{"num_key_value_heads": 2, "intermediate_size": 640, "vocab_size": 8192, "norm_eps": 1e-05, "positions": "learned", "qk_norm": false, "bias": "all", "max_grad_norm": 0.5, "decay_fraction": 1.0, "final_lr_fraction": 0.0, "train_tokens": 291200000}
MLP neurons of a small language model. Each row is named by its layer, matrix (up: input weights; down: output weights) and neuron, and shows model dimensions 32-127. Each number is 500 + 50 x the weight over its row's rms, rounded and kept within 0 to 999. Numbers have three digits each.
Before each neuron's rows is what it responds to, as a language model described it from the Wikipedia text at the highest values.

Main verb after subject
L2.up293:440545484502476496548393378508472613551443469426508396578428554514524463441442458562554456505510506510506421527558392569510480525509461521517518540461517435616480509395557501549530561522479503419572460448497553576548533499507462514556577582532531510481449449441456530501472385522470527471
L2.down293:576446440475510463512488543489511509512555505477561473564472542518450490446473490494395476438520510544535531469500513465478451531468518408433356566537432458563525463485561539578425530432584419480562548489531471390538523536541503563446464493573501433557402510502488500525576608470464562599

Coordinate decimals, durations
L2.up60:546455516519480427451442445583482497529458429530497570507567460420517484495472530553580503452496428550588573368457582522565547393452538374475551448511372452543406438495545439507509440473489577563546500533594472548538506467499508542486498455505485510493487478484583575476437479479424503491
L2.down60:515500531433510454557506475528505504548373470499486502519546540501554453544465480469486480387408546507495499390433389518485478530552528497561546552416457553478582529500485488443477433473594479551518569498643558510503574462465440568605513465476545506513515470451521463416443540483530533523

Decimal point before digits
L7.up569:480490498452524497541519511493434513626438481517610538500473468547458483423577516456545498494553442507427504412515531467511402513547486530572466533501489492554469517549571501520579436454505527514521538478591535494535391422344335538468499516493467475505539451471566491476511426463493542482
L7.down569:498581496576431622367487652494498526543505464563499524483497513506500505511519518381498515466545490552431388460454482514579535453480523451505478414487524481573486548532451438451428605539499440489375505502463514538495489490427454507563496549505500474520504522528537550483487435459616487562

Four-digit years
L7.up321:497455522507498475478445532449516516496587487472437472489340501518445490505571495432418543504548500585415500485501567495538582481505521542566512482525505503481402455476648478468408475524493601519554545513472443466486462454450390499503487516461440521539512458577543523459423432437562335475
L7.down321:412469523605509522596455551517498496458549443554481522540486484485516397462558553504489436469518539504571484557363445403487536476424488548478485526501463500393485582453472608601498430550463572512561462429428477481547476558521536457478463463582494479481466403478597451494494552474440512495

Main verb after subject
L7.up197:455437410471543453541498423468504477511521497441493515501436517504467481584401486440486543442525510556407538517600403592562479518450477394527567512472547485535443536416580530503471593500508472438556526467463496379585489474459400587542512608489537597441467483483468561521481483518533509395
L7.down197:503504415507418445565400422454557619465618486444560498540453546594470467396475466550422508475511478471531499547491458517463558503465421443469533543455500475534565587523489523562456488566531464560509502449422517574504421554456480457552527462500499537569510538522456458462522416598498580414

Wiki table cell entries
L5.up125:490551560467450530521422458506532497484490490547470455488576527525501524521523441535409603555423493500462487387570456483493525535561524561596525437484517480480515487498542440533578488453577554507432580494535584505474476475441418506402487495570438495489443524439533432490512560449557467507
L5.down125:441448497517500471556578532504625393519493561512525569569535450469441511493466513434477565350498629499547435482494557486408422503448434527468481528588526452470509511541434383452548479502423481575566505471508519419491607472492506441582596531581524458497500595458498522499509421501496525488

Mid-clause adverbs and nouns
L2.up288:522510460557418485573458433551585519426498506460483606609497488528578513506527500533499399489534507557530443488495430487517489525457519567575607465581472584425508545458554481460517523511584520476442390474498462486493488482482510492536452568585479526521501467488473487463424511508508555514
L2.down288:526456535504520567477502525441468564492497459478461411453440489542527484470479496407471497524544412499504560454436446474545600479485538540426427595529479412464542468413400531511488452483526548533519543466527453566542427494526436566468559447474498492569537471499486367483423566537502644511

Post-auxiliary adverbs/negation
L5.up78:548483505562478416453471498463464559418504548443556466449577567534521434553506463622487570513451511466587530517515405539474486489558451378516584475529550506578519500550515499382453490460503523505512579475435505364564436389499438552526493562451390531476492388496524433493466548484558568492
L5.down78:470496525475538499463620509504505509517534490478554550528521523484374459414530545451561498444549498570500518518466415454518510465450488487501487450539529515520568424515583481423519520459458443477513453518497498492417446481490525527581527474454496506546507578465503404488414481456456600578

Years in table/list cells
L2.up213:538547458528393571505512480509517562488482463445543498429387440417497481465569554459578544564589478498513475434577511449437502472493543555506497486474457592574473406435518507567518428500522556485559578510519582580540363424549457533588469507457526468523419420497501413501525585541529433529
L2.down213:457541476394453472444455524398524457501565490523525501559474528612436506466451454529358409404520539558519427436435490533592578555494512531495537547538401416539514482408531524538430527538536466598534454464433493511547484434499548493546534498443458599489545518547495475471512512477460486444

Head noun after modifiers
L2.up38:561493508619377501526461466483453513427545471431466504499511532403549519522533505453461464542528492513545488478593412505552553516437506576542525486524487563497457547432528438533479445561489603579544454540452580533477492406495562503558526478531445517451577516517439483470422464473535547522
L2.down38:544462567467442518460560536501410382485437475550539496498466480508490515504545405449350486474498542494433467543460559480510493488519532505463448515519439422479516491578520592635495426551568518561567483541538491514500468539472555535517562523583512443568561527529556513458550478534505512530

Start years and numbers
L5.up53:517532536510504563434452458461460561415487489538451420493455477422414440584556486481494527535635495597489504503476538482486484601555634489522561438498513576513510522499552493496564490461487599549576631468379462525542437481505426471428421438447455520570571499543471472485543502494489408453
L5.down53:430456592521573547421430479588475505485524466650559560451569530517482405530558527514393522527488530498548511492446428472614551532569517461395496593527503469458402545478395588617522367469489534487546525440487425538471507497499550455528426370558500508516469467489440492460571479558537514526

Head word before complement
L7.up544:443478554526578472506505460444587453502441496475481478486530499443498453541505491486476468526510493456564520462558512542497442542568477490472436539570603513566453428493522538447425513498499560600500474433510466431571504447483432594397526489452473518515439405492388489451533458501458530606
L7.down544:476469461548483568441494506560449515446542428458496490455604453548543538501460463568471557432465486455510492475499448517531500454513508391521489449414595551456534460530539487567554497448490504525429587462461522451548519568577519513511440440588532545359440504466473462404519513529598538472

Late table cells
L2.up16:445552434433541505527577466469457563480577527541516538418510517565487562529497510476563552490523447545497488483520459492488487490457501431507584523658445483436511414568521512461589411424498496499453535468529506582559576444466487510493484477514568543567488538569459496477635442547554543487
L2.down16:454582520469597471479434461423543574527526544548467488513503473547457523517516495502482559490474509460451417524433509596507520489505482603467592402556434507561545582542549480424456553459612471508474436589503510614517465531488495426513460432561504417458421547527543473453507556505595467485

Common noun stems
L5.up190:528525509551483452567476431488483522480508480472475537425423447462454461542448486524504397426553431604565488535455452427533607513403504508596563474439502449491595501521576508478467531502551495506487496526427494501498491504486522608409511588589564587464482541563534486510413499505508445502
L5.down190:471488513468512490526553510479506492504492585513598471441498488474529476476510487489537502528406515569458496510535515460473538504571506493544481373487508498555523613482404411472523482551480454464438440505514398429403527536528415562540505500363533538506562539496465525576445451440455429479

Word-ending suffix pieces
L2.up356:512527531486482440518464448451454544507554495506433499509505530451450413485527519466529435381510500448585477402572484506592504580468504565448590509545400465531403465461504521503522580493538577586510421485512464523507427519489464582476585569493481623485476496468484518468519477514476477596
L2.down356:499514470490508536509439589517445478565444523522455429555436523484561509453466522504630502558497568565419400508485446652457521452475494497496459408406541471442521462406468519493515463499527439476533611463492551537520521425503516444578491511558600463490554470512493447399511525458445520467

Separators in codes and data
L5.up530:518417565565462384485427485564457414558474526536563546565457455386548402496468583545438481552521495546577551457428563466579536509425546495511435488491555484610494374493554429419424358416496522485574505544462451532600475488464496582453520518506518495489431524487510508511532499498464501507
L5.down530:484402527536473584483576455424433566525532516442553518466470541474559523530580390549463505512530460446540492467582444473523473528575509466524601381522470494511513545564446520406457511401449504543490498463447529518390467489572426551569492591497440511520548524400429458528480527577489477529

Adverbs after copulas
L7.up634:552506481573447407535457433558515480538465544429489575457503543476480491453502505575552518448526470457530505559467541526471522532518518433507527459520545477498442492434603442470471573413507586460534496447578447414557476414435441592571442531491411575474468448501529511465438555518544485488
L7.down634:416500451535498566467579437488459455407553523451503545519532534466549517493517461540451450478508633474544550562402485410539472521404525507425446465523542566496510482434529466531509550447513496476517556504454431390555620430463556504434439456447498503500389472548524505518553528472477520409

Table cell placeholders
L7.up318:533585455488511532606508443511508384522474543475509506469466525433478517546478574533504579473504429523492470455465426567438453616515626547516589407550479471496523420568565474521448426476405496604472476427429574495519558421402466541544499569441510489494546470541550532555566518517479433492
L7.down318:456526535488489434566502459512578407490460605450494458482568563554500479583580470575446536510616494510544397505462547503522506503440505537566568470575410426446553583525527437637541525413432511486575441477418545477472573502519519503490479543528526476467429550515487480472603530508533594552

Main-clause predicate onset
L5.up376:424484480533534466487427436400553505517483522481449498512469531452502450565501459563571507482550532574502516525523445557505510518493502449603563548466484425522487534480628516524526513525545582504491486386449553474703505476433412580516469508547519610407493488481455509448447458517586430505
L5.down376:487519463574474639494496512452558481432489509521482605469468443496444493460559550475508560524548465456575513492480594544561399453538502550509508503527620607446436477499467466478475515529542481526562527554561517550474471510528516475503494484400560477532546502513498431470471455475375609443